{"n_layer": 10, "parallel_block": false, "init": "normal", "init_std_up": 0.0281, "beta1": 0.93, "seq_len": 256, "train_tokens": 331500000}
MLP neurons of a small language model. Each row is named by its layer, matrix (down: output weights) and neuron, and shows model dimensions 160-319. Each number is 500 + 40 x the weight over its row's rms, rounded and kept within 0 to 999. Numbers have three digits each.
A block is one neuron, or neurons of one layer that tend to fire together. After each block is what it responds to, as a language model described it from the Wikipedia text at the highest values.

L6.down251:455508528532530369481585422479516528499499522546521488546522488470527527523565451513490508503497472515513487505559466485431541488423527464490513498476468539491460488563522546518489471478474501481494404535464517489517518489515547465571545559503501547568518485503525591498478509469583540524485562509486458532538546500583468497509466481481468477457521502506455528556515506521538458493558552515508552535457417528641504499491464473478520512475455479523484403437507546477524477482455503
L6.down473:413506497481530420440437534528494478523556497487527507505498416580478554549489520501460530486511498461539531483467515434449528447508410484500547517507506484503492481561534495531529449541404524434470511519572461507483498546478534507497517374510541574479478537498535476517563458451519537477498444477522547521545475506478541470494564483576523490497499500504496439547480467532466545504505466499569448476521480453508519516544520560434429410580547478508571455482500469476459467547492487
L6.down818:512522563519476506619496536476575439537550550518472464540512525572456546515487466543521520464520487497459549494443558417536512560446493496498544515549507536511479542476503455476499521503541467542549502439468527497502463520472512473466582442474560417543537443483432486509479483498420449549425449456448487567486464437499492484518551549502498435528471460409523494512506508466476541573534456569492496535443502513483497498583493524518473459541481487470473491464484460468509464541516564
L6.down933:601453502480494500480477522461483489546483432476546492473529476535467516498479498438507527442568519504530551455438506525552544432477482570510490494440512516542580565500584524485542548449515482537521487445445532464429488456579558483440496477507571470481550526448544426526496528544478493442444540523479475433447497478500557478444558435515466447592532549532440569457543535477435501424536511506470450489452510490508483504414512515447474540451502519510502537502455491496524468506466539
Description: Infobox field label starts

L2.down306:580477511521443425582495512564484495508464522452444460465516491500585540529553516473509447483550492447539484550497506429497481513482480493498507542523535527533480434450431449420436491406549443517550502509567548438521554423464522498447475590466536457466565523454573467567581498447516514547505530511459451503527533468531460477459481517559484499534496445532580501529528471497603521511479467452518551505533490488474456490467479497551514570498549493553550459512541534503470482466551476
L2.down702:518431511472454491512506536439487464465477504491498480515415475554444435515550523511485467514501450491508490560480459567382456501479501547494428531469484433484521442511479487496428498465509528507437471499470467453486530546469503530511461543502502450455505600499503504510489475554507432522429545542503557476488477562465590475507495463487456514501508483458466521536427455473410556547467506485565470504532585517415497529501516501540481502506537550441522548508516472479494508554444524
L2.down739:492497457525512490431477408407512501550576463509411457578506485493475538490536535509476481493486508414558597525501447499528474538546479465539569502474508509487459482533489519519539504509499542530514477571473450500530439455494519607527504525525536531459530494544502503439458486483494504519602487550546453504490493523464530508459451508555539567531521469459502511549512506497517491582566502514548600474525475479504477516510494523549483484545445520578486567527508508481554463489466513
L2.down833:479472491410439460471483568522570500518513551468444497555541508513521528565518540471472461518486492399483538450566457483530530547518529544470518538479468502489501440556531548562515490503484522462504474442514523502577514469519548540500486556467518463497459471513525592463472470503555489482516564529551548599578447440493475514458484538464525509487496478459519529562486482465488537456504517490564536481489520521532501441481537381462585479526490543571472477490494579537559553548470473
Description: Word-ending suffix after "-i"

L5.down926:520474520511426453594487548523499498460491537515487560519496431487489512555508440466410469477542507489560536507516557530441500522483508455555610546479545462451507494482507461469481559459490508445532477517601527510466466506480463481533512473443438508559513459450503442484536511467485487554532507548531471526510557487529517529457533531480550539524530481477459452487460502517495465519439507528418505465427487490592478535556479466525510498497471464524422502463492460571466550522414473
Description: Go/went/came motion verbs

L6.down359:514484574507540533553502475548511557479505508504534476408495512564504494480474481503490569518500461535457468458547516554415534522466585505474509479496476530478512541425501470519453486505611568457516422451542467501410538405499430470493537467504478515463526492516559474471627482531569456531543479550532495538553486580527518421540536469442476533551491521475465470507514474484470560536522569489513463439382524516505539513507458451542531578479475528454534513455493456501517504414531510
L6.down749:483480507444426555460549521437529560466520468382466535545513503505458488491488538478521515478477546491467492510461367517528519546542489516517534541541484468502475534462480556485443447541471581526527552558512537504547540477509455533481542495545525528422534502515545536427515529504494495406560544551492458567510565525390494476488496416524591467473574525450576518494511489480525507518529565551537532494600464533451431485462470447496525475515483573498536504508588558540505525487482532
L6.down788:526519495584521535525499483448524419467444523581518560460394515464528515467477474454442550514540426466549411475481509421529470488541428482416488514540545509522492515545555474571506439506450559486523507578512487506519546502471480459479583469551468487499521471492462436505489558415438487464515541493568473492514551479562510582496556446469447505507492538432520505481488448473454445506552465476541484497540425557548492477467486566548425484514483519517538527527509528520454498520458502
L6.down935:520464518499575521513452426435566503495520477487445535460467458433511542447501435557541529556502453513557443481516477557485535500482538538431506437491446462519540441484556528480582477553495489515460553503554535509500438485420493494518520531475532499516564471478564553505491483524524565481507487449449502500520534559437489532504502476521453516594464513528558441413495469447506475466496558498522532469469441507554494477545533559474468545508481521490475522462545457457511541574515468
Description: Mid-word pieces of compounds

L2.down10:532481432543526485465526524514545516454544524596506496535613472511530502467501461495481499476512483423480560501551554498580506598488567430502544489488499506556417400558537489503527553491515473540566461528488474522528461553439520499475491502417505519440502484480513549544501501440503477535415514507503448430496434501485446494501469435509462537543473532538405486506528517453482584468501490441560557569485519534519485538441484545581468510442441530533487477476547515518554496509464499
L2.down18:478412476573532489516437532497514493481432486520481458442467446559478530378518417472474458467528466494493503535458477556523462537511506446556534532479477425480516561509507470495476523480555482566489481504574471628532448521508487531504539470451486578467453504497472502582498502553563517520482490429435432513497507475509512533560556440492504498461442546469489520506508436483530510493518482500478484538510478504474494548499446579569450527499495466436449478480591502487586540524499497
L2.down26:449456435472523409470484561502515513523459516564450475539491411480474540555414495480472478420484458499523549509499482453520460489464515450529503535504456533511465445594509502494522499509483466499452520457529472456499516509437480491507457490524439417502557488507536466511456522540512511467419520464456495451429544559494513461502413417498478502552522530493499494428482498531492390527518473436471453510453477483518433540467434486471460579503474460471466499490437517489521502568490518
L2.down170:489415513501489541494508512499496584495495497511481524480508452499447488482506518530527466490583528412554551502529532415548607576503467480529562479516479530536454392532496536527545517550504483489498535491518501501537523510460486477511482577465497499523481550465465482489493506462530440488456504481428452483489477444536429488488503519514511452498472545440517419557487468489513480463427525448471520543452478503487458556438494481569534519497521516461527565491504464509629491506502434
Description: Split word-initial letters

L5.down200:429491501465450526521450474440558491496517474483492463525529487468483579509527518462480519521490527535530492588564507506523535436493520549457495510541470511441498419500555539489543460504517512498549419547519529501505462543457535468534454547499513433508494442581456522407544568562466521448505472513525493523483519514511494474548513494485513514480446531533559514559469515496519455413484524440576552485511469505498500464415417553470568491488496479491462445534456503451570495489528540
Description: Mid-word scientific fragments

L5.down208:495517503434528533528506510469486531448483506597512506509563480476510518514509538441492507529558509503489508508509540495515482521469520536540512468449508480566512488520563558515534525452593487467460523474548474424467536491490540480428496462557501578420505480505444450538497487457560454499556546457508472509544543460542484548483468469519597503488506540544428492464546587492479520444492460467509543496528544468545508550454469474525533544474538520488536527476440488477509529548488466
Description: Word-initial consonant fragments

L2.down234:527488543578516487551424503555485480563517471489508514522524530601541557503567536480556495546476529505485443570447487497514426560491514531494491468481502398581459461455534588455442490478491534502459471468480487471453508505537588443476527476530377506475466532479497494492505481509412535566525492474426526454552486450583562490578517510581535497604470563452449536535438508528524499570463545517489499447552444502537505461539501447520443507466507464451511481499445518539530452522469437
L2.down286:484527524507534522490504475563491524472521495498452476594431516512512406514431461469480472470514515479529519449521492506426475502464587528508372547458511542498581418499394440520465509500473551503511515491528535477432490541489492494506463441483471522480461476494586482536474495481465558472478521517562511489494565471505549439473466554540483500458520560587511400474466526494476496486456517509384551502500472479505514515584492509517531531389485485458496432412508486413492572436569510
L2.down402:486502549579537436532461510542495537563430456501509403580474501525543553450538488489539534471558538456494585510427515454540491482451501498437493467486492526513555467514537519490508470466501504524455539557439549429504548488526508509508474516504489522432493532552454503441520525481507490529436469562422461541602573470460477443480570391455566444454450536534492463531428473525502516475489490495464514470565466473479475522482493441573492548550496514490508435530465555464537536475469510
L2.down954:512435509465539571525468562510509553537590407490526478541519499488461492456418488465480537504578534518516475507494456486540491512484481489381482507505526534531475508479471498418493494499507567486542529528552564568545447481438547540529503523471468545464479468523514481527527470405547452493531497489479493445485508398517569508589525512519534516622466524518486516501424499447454543455524528500530535443503525468516442495527481480492563487450565495462574440498499429418529547441430512
Description: Table cell separators

L5.down455:464390493461453517465471489547563509472520479506458525554467499549445498514513435497450515505535456504427484468436531554547523469495441494518473494473483529587436527398542541490450519458449513460502505465549489507483473544567530465510492482514475451444511590530445514535405482458530493505490429524482529521522524480453535521502495469538478542496448557461547552515459551510558520531483579464492461545474470430528427545470439498525523452444496470461510478536550435555477494467458476
Description: Mid-word subword fragments

L2.down250:457482515535461528474499453497560571492565556564525443492564456476430540472442481497464549528562502505451496555480542458476468503452446516599504564479474565480458483547511482529484491485549554521475487470455493499537516553517575480537504494575457514546482550510498544491531484443507487399487566499470512505529456601523399529396417506523531523513516532566511471533477503475464505397491423548459515488524494549519498487518521502562557564559456496451524452493496480515504469454500477
L2.down401:513493525478478432549481546556593541494523533559522530421477430505495530508478486450529504472469493485561496457514519463572556531454551499479513484512458531525446517517560452474490460479569513500498490520531466517469561475489491557559502568491458522480439475505508496476520487487515522497460514478544419546508509491505519576403501488537546563532435516539456362552483490421501504505489474508494497500437547444500455526498536408517571562524531510449588485548519500533466476509507509
L2.down479:466486532507494463477475505611506567453537541569539550521508417442518562463417474481468503491561501471528496525440481449503503576488551503484509574539496560519556521517564538470480506505517518498460536492534531479541576491491490525533520464522450491454498538483476519462530460447502480420520478496461447515503451514511481504460461539506558492484453470489479467528458573519528442494470388485487532500573500526481459510501550529535500551503465547525568500526461527470498460494493499
L2.down894:477453499506425514462473504511460487446451425542444511444542462551421395511512508483501441481535496506507543465481494458486551572555498515503407477482574422463502495555561501559572473518505503459509510494525451511525493484569445495462473525488437503500482553433512462533537545483500498527492576519541568544462457489478464563559455489498521440512386532439473446512533464494381503436538481451491491492543473535507491517474511522474485464503513534489570410474484530510479517459558575
Description: Word-initial capital letter

L5.down819:566534598473568503508518493493505520497539454505525460431532515492489458521470505467536479561516515437453460469457539518507498518495516521493491488505511535505549539585479543513392520470476538436538472495481562495493552538584539522516539485521496470470491514518454525508501553561493458503461463544510484524451398490578536456432444457518454539492551439502509561539558506497574473526490531504538524557504525481495530483483530490554555554485495526519534487495535489538521563467463484
Description: Sentence-initial existential "There"

L6.down5:466501490472471505472558479576540562493495420531495516445494388455492560474489484501527562379511538464601479542487581472544489490554441521539541527460485493549490544475589526553594507515500470456491489449538475551521512520478568549512512534507481410485403460521475522557412470530491482491486535481459384469451494566514490563464444507547522468546549552498482538554540488494446460507461563416494543542540465454555500446467551504466512475414512571546559443506533502475474490518479501
L6.down157:450525488417501445486603466492524466495561486516544508474482474529435560512486545524491558558540482468516503472535467505457540441517536521505564545503532468493516517481544538523546494498464487551506471581491491499464528525466506509455491442488531402520490452498466534434476578554513514436446500518578492547430460477507427391455487520493475428456479472543453485469533495525428504531522492509529477513484452484492509492483605517497487451566422515559530451513530419453513496521441495
L6.down433:464426471461519547482540502486456514583503440532437546505539430478492456452530542525485534506542531521500523454536514493527472514488505374536515574500486436499463483460520464519517439453499622514414575532468487506477529455532491452501468476562564556490474525564517523514487538551456520508511512467530466512566479507527523473512490465478509473528510524533485518458493489472473515540396506561531493502568478452549561458565460463574521460445486442485574496458483454454422497524493535
L6.down884:558478508518415435450540509542518517490439455570466482477417430519508434494424517450519459513517485458490488507472483456515441507517496517468493589486421481549470458518518529458556481595501518556535528462508503498493495557507527482497423484519444486489499453506478542521463498574501431512574539588471528523499513512542504523544528504551558497459507477449549551562591508538519518468537568571523481514472522553518497430533513521533493510559549510448489514458511541462494509513516479
Description: Word-initial "p" fragments

L6.down252:528477485465504563526473528541474515568432493489527553571445511527565548560517444490439433402517494474571528489529445520515449473527482431431514494513422564522516528457518501406567431514473437485483531525479485512519505509514482432473494550522537506546528494582540518466512522467518571493600555527503574591527523491507521491482529489499469492467508472483518510428593544508501541512520554477531558491452480483497453508351476447556468469483566538492549500427487503578487521469417523
L6.down799:476383549493457459501525512506529608555455463558478473501541498533440534510474512609512449442574521475522513459444477556463520483512575493484550568513477537578472490483419461520439485503551488489497445525506512563502520479410485476482456479460522532508520510504560483436514590522494442524419536505505545457469574477454519565517559467510435557470512427516487562457528560504526465460501581487524500487502527451448483462554512529463542470461502481500499543536515482498493558477424513
L6.down852:502530521463550469519505503481557480464492514573507542511539493486535515492522530497441479508485524532493524495452509500436557497557519494467478531547527477593532535463419454455501517483574480575469521555447501477502536472455538529501493486539535455501554520485484516567528393516482430537542562537512490464496470406542497513454521475559525468520521537486486509479536498499571449519500446487470504505511469587482474457511473498353493502513530528576493521546524514534490434496444485
L6.down948:535556484455529466500522456526487556446514546431525442545479520519489515478500426517522485532528513451533537491491475506481516555566429494441498596537422445483487516462535481504513404481456487526477528477510529520511535530538478552493543561467527521476568465457511487448439512485552477431515457534526565404461503495452533493511471418481523446445497528467472515517509553565481461391485476521411512554438478471523553506547457522493512492448594482487502489508495480493440605463481539
Description: Clause main verbs

L6.down293:566519514442438539445526541518483522467485564532509531438464500544477555488497492514377477520489468473456502531489581550543524484515524460496520596491473515565545546529559527536547566463488519520492505524522423472522512482512489462551521486457476508563499473439456500487390473485500538497489469446463526492516569440480555602509514492512480410505512493431582523444493504482496510513552534517549509495548491458569480477509424466496538576472524558436539501479431493519448508518505486
L6.down327:502469503517507478513530547551475507415523487456529491487503468563499492527497484463428535515523453475501469496451489543541487586565550489485449498491437508502522488463487524479473524559492528542501497502537542576570458522500508497402496505606516478547492585513506533473506460470427494455471513522480512430544481513496499611496522597515453497461494551478510484453528470501506470444505444480494392475607465511475438467463471457469461557385563524507554452518489459451486520476557445
L6.down537:454510511483470500530580500458497506537438496430505529465472482498518522466544447519468495548517520524488542532522458489489537523508425535464524478498478526575503515395512473546489514498503509513434522438459510423525501451542542517536529459527521533523510530491505447448511451456573526481438497598521506450476471418531450555474487539497392446457536428559533465566510569572474493441453446494521438600440485525477449494460530507496520465480445465617527485430491523503471491472503492
L6.down861:543553496570504567501497497536550501475523531521478519502471471597451551495573424497465497510506496493486504566473499500484452555549452531438560491503487433468494395564523511433453472492489476577431499463515521529509488512513464543461447532520453461482470534502471502493473498482466564580476453532440463548532400533484530507517524454464563476527475487526494506460527448478449455560489491450441454471514524463466493525551500506471503485475453523504455528493516521481482579499508574
Description: Foreign-word inner pieces

L2.down173:489483455546468590501433455513486463525494505488431500464450511526547444520476516493546528557499488487507523561469454592420505451525530526528509520476512468455474569548468466525503449455450519513473574525431455500479524561526478553518484441488429475539483463511481495509464540501536502422542479524458538467520452488387557487471564511457552435448617499526500465483487505473493518491415544545558489461554515567526483452509470519547510516489419479447517567473477480479441546534509422
L2.down236:552505538483457513537508510500484461512544509520502475499568575516399515487524497453448501496527485392509457451447521417497539518498512521462456521418367431513456552472534480493436518478429463541446539460515469495520518534594508483417469536482499519550473459463560508497528517500491530519506591587600482509566550447584459446476404441482485530528497477550505469529529574463505548518533524454443487487529501552526530549468536488554570463487513575434508498480461513545457502513497546
L2.down807:526599474438525523527469548484444505536448509565495534543581461428450513542499511487499481568491449414531598473536481428555482529512485424433493545556475476504453506477480482493437495503484566588406414500451561479475432473490492498567446555466510468478530521479482499501478504507410473512520542497439525439512501476494467496482482567473535557517511453470488519515495509439484487482475507529529461523469484483435512517571554500500522577545521497539534547478515530517483428451443473
L2.down957:527514507469518483480505480494526570498520500491586498461433553451457510526475437494495601452521480458553494503540456439567565582487551518487526457445509484514479550459474459541445522551530554429450628503495442547511515488524472419497507416521505486472492497475488448458491523507443486508521524501584424459505533419478565513534462472521548402443476498596462514546510444522507502576488539456518483513531484499493508491504501545486534525475545530439554515486531484475491563507493409
Description: Micro-bi word piece

L6.down314:535532492500447512455517495493493453546494514509482521509539492497540482522511480511543478550516471512513429474505470520479563586497501523548507505502542512525446474480481430469515488569460451474522531511548512528533461489477602490556460489494526524457458598474491506522501384454551525524572491540419504505545535565427478531474499574446493419484492502491454523476534519432519525541512544479486436492599419439538480524509416560445513481502575498479488501529455479487503482469556497
L6.down445:575543581505475498535425472447515592595571564527450497474539434506565431585482477488449502510498468482477513556506564476498556526426506464482504524489478516534568484506454460568548484556504547525518468469535543502530507482468517443516525468484441547529532509539498491515449478390472463556463511454528516538488526520555491506487477447462555494569447472580479472437547523480455505477459505472435506516564507445497479469507450572512511524510471535447559581480498465516556453530474485
L6.down543:567497485441602471576528479465543477441535491514530475477510526469556563468525501536565485542440452533556548533484486539434581427488448439588494504538468493552496514494466466509564498499493466517488566538430604506469473458458542426439634442436461480488482551503461515552476489490484491540527464511408455522565536465515535544528525448472438495490467494452494490486525454540544492460559523512465490504545514512489481513440509463546465437570524479509537506479524567536558536547385458
L6.down674:547489519467507533534492555499552585548455569530452526492500434486522534519400483518470518470490493519505403573539516485492528472524560518425499534435543483555526482561501473429606478458509492490501540524476401481505502493500483544486494494487468540563492454481514518458512535444475469453483417525522517569498482473459548494539504531540534445511563446563502478498524421491569503471482456562495478463509539517495553592469483502535492463553514511419504548445486465437433450431507565
Description: Clause-boundary commas

L6.down209:416521484542466435475575488493503571479549452532443530454552499475441486498439598544399585547544495429547616511493523467454514506473481532512510569557467521507507447535501526559501512517476517487501462459577465492475514518466482461533487537496549427487531498462509517563493607405496484404569504527502462435456513489537475565481514541443524461444482595503516483528559499487391489461535540487534518505540486510502470436452475579473472541497425549452534466469474534511473495394486422
L6.down264:513475480533462496473491575512485542493548501474476440526538539539461474498424543521499540532587497510450486482449476450400490509472512535495516534482514471510473493423476558548460457464493395518492501496441469474516519529425541491463512488459509472525509456497450550501507489496503501465549600508507456466549482493514593516528512564526528525484466564477462502495501476492525465463463472519540538532554501542559555463500502559486595556462521481554491547501466555514536496481549479
L6.down620:510567581461491523508516545507488541512516513532505527435527564515470478515585436513485468565505548438496495484480483517527536526493504532561527506510468510550506438478559475532511542470494454446532454489494541508482479529491526438502596493496507507489522474564543506508501484471526549452525403555467454463561504481525452530483425549440507510465475483464560502508478478458521527431492439531492532498533480437519446429540479507545501489525485559504535471498474608403508556501407482
L6.down736:516469547522440559483489514454478519492534488473487496509480511507502487461386543500477505425535508515541587498475433492420508501490487490464560533471420429527531477473531488462533416474483468486488483533529469434463465426526487522516477481436469530535489590530494554515480549414495537464555478482488518493500499478453512528504588435425473569521530466536492467532498531543480510483469441450490477503499486496490509540530505485476545593424522526522498517503509515406464568406480504
Description: Mid-word name fragments

L2.down267:476524479513456457447534499509467505459542528550529501600392505475554518573516477476452483485439514465524601552489522465505549570551525492454564468436434530421522482481412518577494468524474526497497557463520553474423589507525534543468578419487409486469524504448438491435481511468527423504479481523502456492517495437530530465529540547449557529511473550470487508486525522515448505520461456501467547429522515490477394508473499566523484533445510561451543426437463473529508514429537496
L2.down592:507475439471538479474496500475480480524410543538485544514492471499493496526513565475490543462541434455527542496552504422514423514439521469607513495531480490479486496479495519408505538489450505556527563486471514549527440502476508458536467508443490506569491614500465536540484522453460486362500498472455532518452501509452480545526468509534434506518471500509508543582538488498510521473519525485484510475453490561463463539539511466520470475538439483483501494506524497486444480443539561
L2.down876:413437556487481523499487498458528501482485519486413535443528531495443437502489493531503505508476517454467503496517521554465493567481440543484609481485482512454534501523461474470559529605477465466505483455490507416489485572565553544450512511519457447496545438552529515478494492507583523491435505580508489517510511412504516476560522538521496445492559504541485489502505477480588600503540436470588506459524501497541507555537549438529578486450478548494481478450411510539536446452465508
L2.down956:586416436464453439445462583510579538485525477569566521448499510515517493458519612517505517504531474561477544559477481493536474573464544535509476458471506516551441541516561506466380528485460425503464519502494466501509484557565493505496522525492485501486537552489494533457500487533508432519494470489444552536502385503531473522469509460507507473524454542556588543507476515567509590439514547464479499511541465495466489502442491575462584539539478510524557449578527550476489503541485496
Description: Word-initial "So" fragments

L2.down198:473523442507552538462421540478469490539535470489522571539519460427538478510479512505473479423468524484511479536528531541420509444560482484490476508495540465475527544596525517469486482519521499456455532477496524493543470455538504480494494442501507443506557456537470487467594435582425546539486491508521432509472485508511492574395520521474482442537521491427512523489448467564480583485529495540485487502538506460512478483514518516496573508449473553497527511466564478516480491537538516
L2.down623:504543463494520506532433447551524525544476486527489541483488539447516486540467455496526523521473441439488487506588528539538451493562505445475505513488463462433531506451505481526528486571516456428554601482499466471509472564551523533500523419440479469546474399553498507477503457506477557447458436497503514519518525545519468488558485533527540411454512550506535502490479506527438546586617513497474508517490512593500453512528496489535466441510528520483530506533472465555461516491525508
L2.down688:484510517556534487440449499539505573575510497450437572544543484562502464472495515474539512456506543554519513499617492466509503525452509507468510534466547557564510547453426476537482470472526526460533508497572468440466539520466475468479460465473438548472533500530435500438493479451508534442444545458506564494531520565461481459470605536478525450543511511520514482479551541490424562472526529537535546470539451459531488475484490551495482447494533538482480496535493540472530437517497514
L2.down761:556485510564592526464480552508520496526537464559515456486546517554524569429503501494479526472502476481545557463469480497498505441474526517456463524526511484538435570545532512489459455546435457497503494478577460480509524529517447499492531518485564457511504535479508508518543516466488487508432463529491477490521523505539518492552505470493529556475497555520515488482493523394519495479485508505473587411440417505459438511453459513597489589519515515494522452477466509532495486460532594
Description: Mid-word and clause-continuation points

L2.down61:513472497551547509488550501462474543527503495509512461548458507508447485540571451476563544505473486489545493452483505520503431518512455478492523467481496540545571549554481542494418574485464417446504422496512519471538481492491439530476495454546468511482464561485509437471490487471493468555489553441534455492477533613486567553438546467513517543405415504496532488494479595505498464416503535516483452531504491498580515519527489499526553500498543537531513591497540546466455516518471512
L2.down322:514610519626548513514502485502453515495548519528507439530466549531490502495464456486460523435499499524526422520520507480510475491560450462481480485564483460595475557550494544467470570480476471545584517495474522435472452527494531433488521520592464571502442437469498491543521507449531476503550513477498474474499520549464532509508526535577536523470562441492520528470431561437445402442502541544446545545489567487454605487620463464512555547532504523463518516498437526416494455510465536
L2.down352:514470547523535469514514475501525462415478533478540539511461563474523536588482484516623487477546442527440491541500509529518485521507485480595541479476495501482471409528496533453512525565479417459572497553507434570450472513479473448477522468435489513604414512485443488529532458488552485508604463466555495515539493495464542517475568513471524556460506493482544533488486523444454433497499468393480501478472535441534552483560503509462554466461514452486514506531548489484466487513486476
L2.down414:466528403563543558517477492553535512628448457466587460508470440543568476572560599491545496463417489462502464438504445488460459531484540516471506488433505483530485502575463504523470481534513452502500437533467479534461440525504469515548490502442476513456519503491514500556524490515527561551528491515460480494516445507512493502493540513521632446414421527423470519550491515564503474508493497518564507494552498492454500559482466525538534509464464512520487501451525436484523485504518540
Description: Section break before new heading

L5.down585:488457504482564489518454458530586468549511547505507507543499500468523528488467514469401485474581462526529495516553516486530550567512576527494520514444502530525514483543491531466506537464510530543506465481553503546508508471460516494493496583447541553476542488545432515458515456506487481434501502516497454539548563427567530497443492537535501522544526535479456457517503558503477503541480525449473491536530549488507563424399423471529429468520477494520508536467450491449527509474467469
Description: Subject-phrase boundary comma

L6.down325:505494514518588410584453492557522522480537554485511570541430482615486398525511497496461446556424541529552553497539500525531422521478496482463495524536551507446445579506523569513487556514587518438566445450501493527473566598550520537550462505391440454453511493546464496513505447520501483500517540553490536493480433482511463458548459548520487551523520484495496502487472482494527466481494484505480558440422558533479483542461524421450467565512471477496444435504514484466475415506566561
L6.down355:466544422463493544493519505486507437479577579528499462479466449506552504482466470546467568380516557473489484558467503483496505509511516433482468522569460492511456530500527539584548495502515538489458481486502473451511549420484517487444473521554564513446434562523523441470523526492464540485525496522472468392488522543523442541501516534455552513484538545537469516523491537547562442489541509490491566481511485451547501514506431495506558534483485480457550486492462537434494546486526509
L6.down813:563465442469554492481550500460419432484494443555489506535588454494501421530522532506516504539526449526493575532519528599535447525503496519559512444452567464516518504495587522549531476483480494632441534496464535470475416530596497495546523507484491478489464472526501535501531505515533506524496487472526511548519511485513479462469494447495565546461499484461485487492477460447457486486413507513457565504556549498508532552478451520477480556535480439494546484434495622535521460450514484
L6.down883:522441425529475520539572465511498429445477538546569449522551504461510378473528540539474503537536523524467528512542447504440486536578486465523508496485438567488521460516522489527518512580518465425463518537498512593497520562511453447545546466430513498473451551496625491523458487482583535463459502562516507500492488502478440514478448526524498438509550558527539504509512480519435519477563526427524546517478508478465467418591527513514525562468429549521464433546489525485502439522519513
Description: Mid-word continuation pieces